config.toml
d_model = 320
n_head = 5
n_kv_head = 5
norm = "rmsnorm"
attn_scale = 0.125
tie_embeddings = false
parallel_block = false
init = "normal"
weight_decay = 0.0
lr_head = 0.00411
decay_fraction = 1.0
MLP neurons of a small language model. Each row is named by its layer, matrix (gate and up: input weights) and neuron, and shows model dimensions 160-319. Each number is 128 + 32 x the weight over its row's rms, rounded and kept within 0 to 255. Numbers have three digits each. A neuron's up and down rows have the sign that makes its largest values positive.
A block is one neuron, or neurons of one layer that tend to fire together. After each block is what it responds to, as a language model described it from the Wikipedia text at the highest values.

L5.gate375:094111123121076118162157162116093168148141083132138137123049091102132103105101145078074136137135164119087105125154087100100166115133120176098061084095100159057140094044169151033131111141092117095109116123092134072067120116144157084101127074125141099166174099157131126125137123104100142130097108159159198126127128144081125114133103097066170121124137166104124111121109108141117091167118157082097158101126068141135078188140156100137109113119090138142117102092120104096102144132138203
L5.up375:096174118153094141108163172129089170088146118114134121083069128117161160106154110130085117153110127143121166152075121117092138074117178130131132139100151095112189099126181092114060138153091148214125129113130128102158169147113112141050177133148100081149108122115119096108124114159147141136081102125092096168141097107126148084148163170111165158119123113135164121134105167140114139076149155075162014144086162153145189048154095068094106123121058111188153157114094124149164150110110110
Responds to: Abbreviation periods. Periods right after abbreviations and initials, such as Rs., Cpl., J., Dr., Dept., Mo.; also some sentence-ending periods after names or places.

L4.gate71:125101136064134205151129132071129131127130086138206156078106107146104159198127132145144146119094144153115168088158064143115088158070166149129171136079102045183217109141142167128210106135088088105122104128127126135080175099105114155127159142196088146104182083145136134110130124141189141138141120195114168138125133151129131149099093103125200169098204113122136113146094099108093107068117092177174109128102100171117135187113089139156176127130117125103122116174121105138156109094095191
L4.up71:132118103136149096127160148111140081102137129131133120100173129126147141157090100145123115070142143155112109154115121100177112139156110131137136090118127099155206154058134082144127090135152120109113107198175094124135135129050128183020089181146107154126245138087160145131147170179139188163117055144110118190102107113164118102193153078131100132175146163132126094132147185160089105151094098092173112175157152163131118102113149153187151138130104123138159136136035086102117067133074127
L4.gate220:202083153119114158129139154164125083135128142096095165086180098141121094189153131171142171123144166197083096122164119144092162119119172082135195124133121172145066139157106106116074125106097098135099171093119142108139102120141197035146071096159157185132130116160114096123133180140120166067173099156182109107136169115149105083122118160166170180198143101082111127115142117137154059154138084150109148127102076094148136124139150107144104163126093115098078063147134063128190134105159127
L4.up220:168132151114129116122123126130110072137102164123133164160106145114130069151117158161161128117127126163161157113067126158156128079127154151079147138063131086136133151173155152109138104113105095096098141082128147122161150056132135100113174111183124088113104081085096157150097180099117158079132115166134069163188141130202128162138150145092157151172124091095152111081112127109127117119155159120147168128118144143146136173124134165113028155087081144122063089152133139121055159047123135
L4.gate653:081124159147106151199108135139139068143136115098183134168143061118180183148091127094116125124088125167132174054137195133171095167103109114159132181166115091132159164126076173124139171187148102099098096144186145099120153106071110108121130165145123087105172093108167157099116129130097129117140097126138140206088117118093099114081127155096158167177172166172129121082132083135097147123163145088172125100145095140143134083158157116143111153149080162122097066157116099152139167128161155
L4.up653:164133119152108130132116148093151039162118121119125108152189112100132127171143150087064155085089142168133148143159128138121153122100123200144169169159118123117183181137157145100127138155129085101131110102144117071138136115103132149127133169205057087067143160122140105141089149139120129177149119134115151150102110097149161070123132124172160197105172133149085133090138148112071080127099145132221140122148123082098189153152130194191137117112136102059150118111119123128128094110179182
L4.gate748:128134072129127142112097140098128129127141145092121146093186174144161131150151149159064157110111178107125083120097135177121076137115149135161172175118091099164025108137150186108193085157154116058118129105137156130109085118117120148149083157124113152112128111086170219158126085184156153132117098136172189176153098152082162140132127131081132124117152112102065133152172146145103170096160212140103113176110094084068152129128120160087148127164189119127114158149152138175101157151180106
L4.up748:101113122134108181116068090137132110174069112094169119158092116062118180115093187137091127124082175079149171143139154153135108161107143145129193095132107129130125105097155137103133087128086150098092134147140099099139172065161146142139118200139172105086147099165158114084154097187152103151141082175083151186099144098119128135174136151127096106093156127115176076085185086100079132140091133116133129139102079149125142179113105162115150108117152133100129132170070114113163140129148121
Responds to: Closing punctuation in critic reviews. Closing periods, quotes and heading == marks that end quoted critic verdicts or reception sections in album/film articles, e.g. "the very best…for Blue Note." or "==Critical reception==", "7/10"; weaker on numbers and table breaks.

L2.gate203:075130106154136145113078060157123096137067141102126184138186104113116144047174170123105152160098119123145112143070137153140152094188117085134115106193154164144109173104142170166164066102140050091095120089144063094174132144139126151118157147157163169169162117099141096073183118127132149126121119111139119178097117156101122170146124154144084180118171176177113142144122150162157137107145218131044155178120089119105201100107132157142139180109184129110116208148106111165145170116138178
L2.up203:086100131138138130089143078102161156141176114141129107099132127162166163073169138186079080164156129060102059156123164089101117106165112144040163091140187168128094149129123188136167092160104184132167193141184122118139203142092062102183118123130149130130135077068139128080078130098127095122144078114125146118149110099087084150175111154111119144117142141078133063167121083159091123136146116158069101184131108170134148069136173109081124183132118120162075131147062073110152096089106164
L2.gate382:126096088160116157138099115076090120114150133134090135121117110097155149138178132183176173160089113147178113139116134140084052146079106121167096099174165161075149099171107119111156116116116163150096140093147176097150120130118096146119082121106076123178132175134210171100144158154101109135081173067063103123110145154073131143093154123122139177198086083115087124100095119107129162119152125183185087173038140121114089177132123129181139173107143118105175090120101101089158156175132123
L2.up382:161178148095161125199100141109178117160174088085129133141137115130158101112105136078111127139142124098107178149077125087119164078060155113138123199048178077103142089057147128120146134142109108095098159099125106147091148116165143139075112139139095108156134125138115116125124097126102146158156146160095089119111156089106154187142152085143211126118160089133173065123105127098126083133104115100101145137162156131139210102121158123110127057133112061094110193152135072109100168098082149
L2.gate637:094103170117120133141064112165151102181133102126101090121060088080196143117099100122124116157125114142177096131150128106108147082073120126131198149124140076188122213115126134124098121115136189124145141113131170218178196149129122133170061130189104149113165128152130116093155174110114142117125132099100116155171138167109143102126141160104093166166143105163069097144122155103115117111084124102145153167160131109111104125126070157209177132122145155099117135096126112128148076146160132
L2.up637:111131106092144124109132150156117121134174069118135116163188103148159143130159135097174120156096183139083122174149113074126099199138088156148065102134073119122143077135109129126139109151203125163040128128132133154070148150135108114179088140104149150160132125075117115149081124081082073163131090158101142124145120114162134087122087104103165198109122108086166035136119127146112097147127131137191101067131157127193114161147153157129071156137089131149063108117175128130091199135140139
L2.gate680:195081131114148184087154181079158127111128161077136113142146111104173133161157118109160132084127129142128122089119073108141115069114069115138135184143074182129109124148106117135127136062145115163203057135154174120132160138163109098180108135139095120153157126105145109160113133147182196184121094072182138137136096111097144053139094116104218147146112136139130132155108138150123115144079091131126128092167098193076160153134108174104166136217134150133062110077115085148066154174124137
L2.up680:150113161116150090185118150139136123180134108122134147118109108119187119142188068121179122100093120154112114093119109121103109107134056092113167123184106159120185118093082140145165127126092156156144120157161156124149174165127105099149076134150119103140101156172180080190143119163084179112096043114157164157126091141085139120077094150159198133103152128130124164110131160115090149138079127142185187086179120133105150131143127043178178148171136165112100127131139085107062082135098175
Responds to: Mid-number separators. Colon or period splitting numbers, mostly track-length colons in song tables (4:35, 3:24) and decimals (6.5); also mid-word fragments like -p, ip, man.

L5.gate413:152098118088112132123129059112130115131153118077094098113130058160079125095142144127089120109124133147141123150179151103097073105103090094140160151083145133118113150151065194172137126128179089112109126098072138050094095198141099157085143119061194183086095078152136170077136145156168160129141120119152144143176129107126134196104112099189095139117090077144119099110120128128128060123187077092168137194126167093201088122185136110186094121124111151142160111149171106094101126162185120
L5.up413:104127130087106202187109089085151110049201136103158104117104094143056158133166166094134136161146126135180127180150145151082155130161126082112133104113128148173125097171140165154099119139154160141095150095131140159129078157159107114070123111186143123085135129174124155128131114154162111161052089093163168156092155163132136112097124096149096128108166092176156120130102100091163089207091092089143121138136142113107155163124110155117069196106138163112139111116187118088106115113141126
Responds to: Paragraph-ending breaks. The final period plus blank line closing a Wikipedia paragraph, usually before a new section heading or a sentence opener like The, In.

L2.gate95:084167117107163185137151161134163085156129107129148114164095130107083132095156092134158115133183089161134144136118104091163118194128126165175111163108117172115113089134133157122103104153125153121067133034134146103186096167103142156132164144145118128006102124099155160180099114145112105137120184156096149148170154133096091125151064156140124076134148101120123162124096158138179158099096217132167110113150141101102099161092088074090080143107099110120118123115108067122138084108098078
L2.up95:082146127054102120106137136070092064134196071146111123170111177091158137103111125176127101184138153143145087151087117135111094106115143109154145179120062118146133127139131124096147126162107143141100117128092136159173114142171138189120108125136183107098160111108138111044105144146111081106103137144088155139111166075064138132115114151140168201133124094081151143118142139135144102166117155106098087156132142095124079121119102117185100067069135155142121085060113112132135102181140137
L2.gate254:069127156096192149173104109095098080121129104135140087146180142102155123129146148113123122120083113104155196077102071164176138183176131110151128119072142085178091105111057142086083171120132143126095140089131077159092113152147161098155134105148152126079142125071109133108166142157156139135132086123101133181107137080110106077097121134212158073118096142114123119129157123131171128166115116047114152181079118118169155109138092183191136183171102071120143139146133140126110131121139160
L2.up254:070134170103136157159165136137107118188153056141138084159137165033169106122120166126122124169110160134090157086119086139093168150120128186116117141060170155142130112113104155112107149065101120139050172116121074115128169160107120108129143167156153123100130164089081122117193117164125068133137055149083144188062118151129135086111119144128203057129081116045186105103134172144121152123126124105117121138052095138172103089120113196128135144121143069147155143108110103128117160152150116
L2.gate270:113122163142143106148130190158075098215154163153170105135120090104102129078113122113124117125140064154078093143155121176135141100132104138106128137082087081105097099063104141084110115151147094158097155105148102120151140124087059118137108095156155094115156127158114168119159140139098167143146145144114121143123138087182178146115044185152145168131152130121149083107129117163121174172183106097089141145139100143147095199163108081120135097174139126199179146134143110108187152109129120
L2.up270:103146146112107098133126171142039096176058154100140091153188093151176121110112144057143168065176122148158146137163098167126188160117124116152094133120149102143134104174147155104086147134138154113089111069096106093130142107140077150104158147133071116108148142126129137095123147144123113131116111123142178168142087045188130114147094111154158050173162115118122108133109115070196133087079140026105127140113131087079080158182128034117095109182140171142202116161137124145129146096181160
L2.gate524:137133153093082088113085152113187086167045117146163143161199110088109100179115104120129168090128124120161127138147061127112158155091150117150106114093087130110113112084085127155111138123159070138148160072126141122141124154079125151140049214090132131148105140100130103117093178213178123098109077100164084155129121100172120121089072133130138100078132116131120052128116086107130110139108161065093145109098189104105147125105153150131103131091141156083116128117156155098108080075183109
L2.up524:159140140118096106110149120121101128169041114132172136115133091170151103123175076145116205039123107136191141126138115131150150141113136167174093108118105100152082113180188181137141136108118108130146131132112101087127166176157114115175147142109123131040147121111063064146090104152116095117079102110137137159137155148161113071117104214187184090190192132131143140093086064146166097074086107052130104126139134150135103130144125146171090135134131139134096102127113099176125154082120117
Responds to: Paragraph-ending punctuation. Sentence-final periods, closing parentheses or quotes that end a paragraph, usually followed by a blank line, a section heading (==), or a new paragraph.

L2.gate89:137120161153154088047147132100166144131132124102098138168089141072156067101127117129076142167100179039116128179095079119127152098092169136128074151072051149098140105095109137139146141064153107150074151130178132125136111160158098154101179105150099119131142122118097100127095073140154069093065144077138099191141156097123066171128174093176118171147093153159132153100184136117092132129147150140137104093105093099117139143166157128159113034126143119196102180123110118092132104100171135
L2.up89:166075170137169136099107148101128136079115166175110139136205129119104112136157114184129177101123152132168112138162135155068123111126116149126070168059086123088085125134146153096145089105124075131132193151102110170155148171090173110088074092126100151158081099151130157145174159167163141054073115175135105150145148090107118094156120140188124124132120154131140177128171147111159144121146141137079104134129142092121188089112155111124137098153143143124086097091164132141140125103199105
L2.gate278:128139120098148084155150106133135033161171092172152163115153187104072201114082161114106210109120166082092156122125094140102090162123159093146047117166083168154132144144082116123137161148102153133131132143114147105192124196135170158116050124074078154082114147176086118104180079154141122105167130146118082149138168116156130110145130134138130114161124117143094114094135148126119116108115094157147125126133154113117167128137182130151109100148127146094149091125198124150141095140099130
L2.up278:153118105099124165134160107128128123164122106180109143142159154155172136136109164138164180206115105185198166152114155113149088125177155123187107125115144135142130135116124131053138115157127105092095114162126163143148116128166135118125157109117088110079121137117145069131166183131076168207159028156188123141173137168097153160111139129141182134114188137087142126051144191133089102105133174116142139110101108065152101201104142186114134104156175132129135159134119114116147180169114123
L2.gate385:139134149116146100152117209059140159103116166119151112131147171092182140139158133053125115135115101110141169109084136146116118103103156157126102143146149146096117109083095116126130088124123136173118118124161119208091124131113155107126120141123090149073148145105153162053145118178103097119142135159093096132142163176153184119130118142172184173083145096111186079112145175136149143094162142114117124135122127096134122141094137124070096071098070156195076139128173137154211099100100125
L2.up385:069111153125121157142135132058194143112135127116180144133206137099107094108211144179091107115177162122113086152130151058134177111143162161140079169082141123091164140151110143146149074068105086103114174140117124133173095170140166164133102087136103098188102161118125130163140152169125195139114143161120154133141145165159099151142103083134116180124085158134165126184159199101099126142133072133113143130080170126189193146077129125154153103091174120159076193150062130166194081117143121
L2.gate486:164182142131098174057115131134137110146078103119120146198152116183102135146133130137171124130154115071090173136086129067162194076099150126141094077080117156089163145129138105081171124101157093156080104197042114156136149131166182164163113107117138112108111086086107126162108062151158127140150124093138130108103157094139103078090143151138131192064140125162170191085154179092131084134112186131089137117088178132142122111095114152099142078114105141101193112142132114188083100046111162
L2.up486:138107184142098151201122134094112129117075143117142092137181123092192093149134118097170148177142116078124127082118148080137130096084119107131181189138098114131112176121191107103143150155145118110100064154103082129147124184127149158181119161124114107087179138190131101136111138126149121171119110107081043132140196098162096144111179177141127134133124113108153138113155154120091106050082138207078083135100160114143113235111135178127125170183108156093131185152142139127140096175088109
Responds to: Initial-letter periods. The period after a capital initial in personal names, such as A. W. B. Powell, Thomas W. Hardwick, G. H. K. Lawson, and sometimes mid-word pieces (hom-ec-oming, ex-on-erated).

L5.gate729:139123172108139132109123126166146090088126134014116080127095122173174126064138062098164104090149161141154109136127050114115061126131133128090158119121120151107118132140113134170169150160140138131159160128147058201160090140149089079086090120129128105114073105124152119114084108082089104151123132091145101120150190110141168125132104173148138161104110195172140142158132134172054097069146168109179126121102145163176145145106122099140087152184094141188097087176178082111150185130101145
L5.up729:210161175158119112084086139108149126074134134075160130085131151085072103128133091094087073162034102109150116074181145104117203121107132170124110137162175154086146159132081152118152078122082076138097133165143097112104090116129192077091145145145088184092098171159239099094139176158127138098154163148112117137110141124141112143104141116151080075127125151142123124138149153136150084168113131121167173109115102114124157090147113154141147125102084136081146109116199090161143114145166087
Responds to: Track-length time colons. Mainly the colon inside song durations in album track listings (4:31, 8:11); also scattered mid-word pieces and words right after verbs (Kalim-ant-an, defend his title).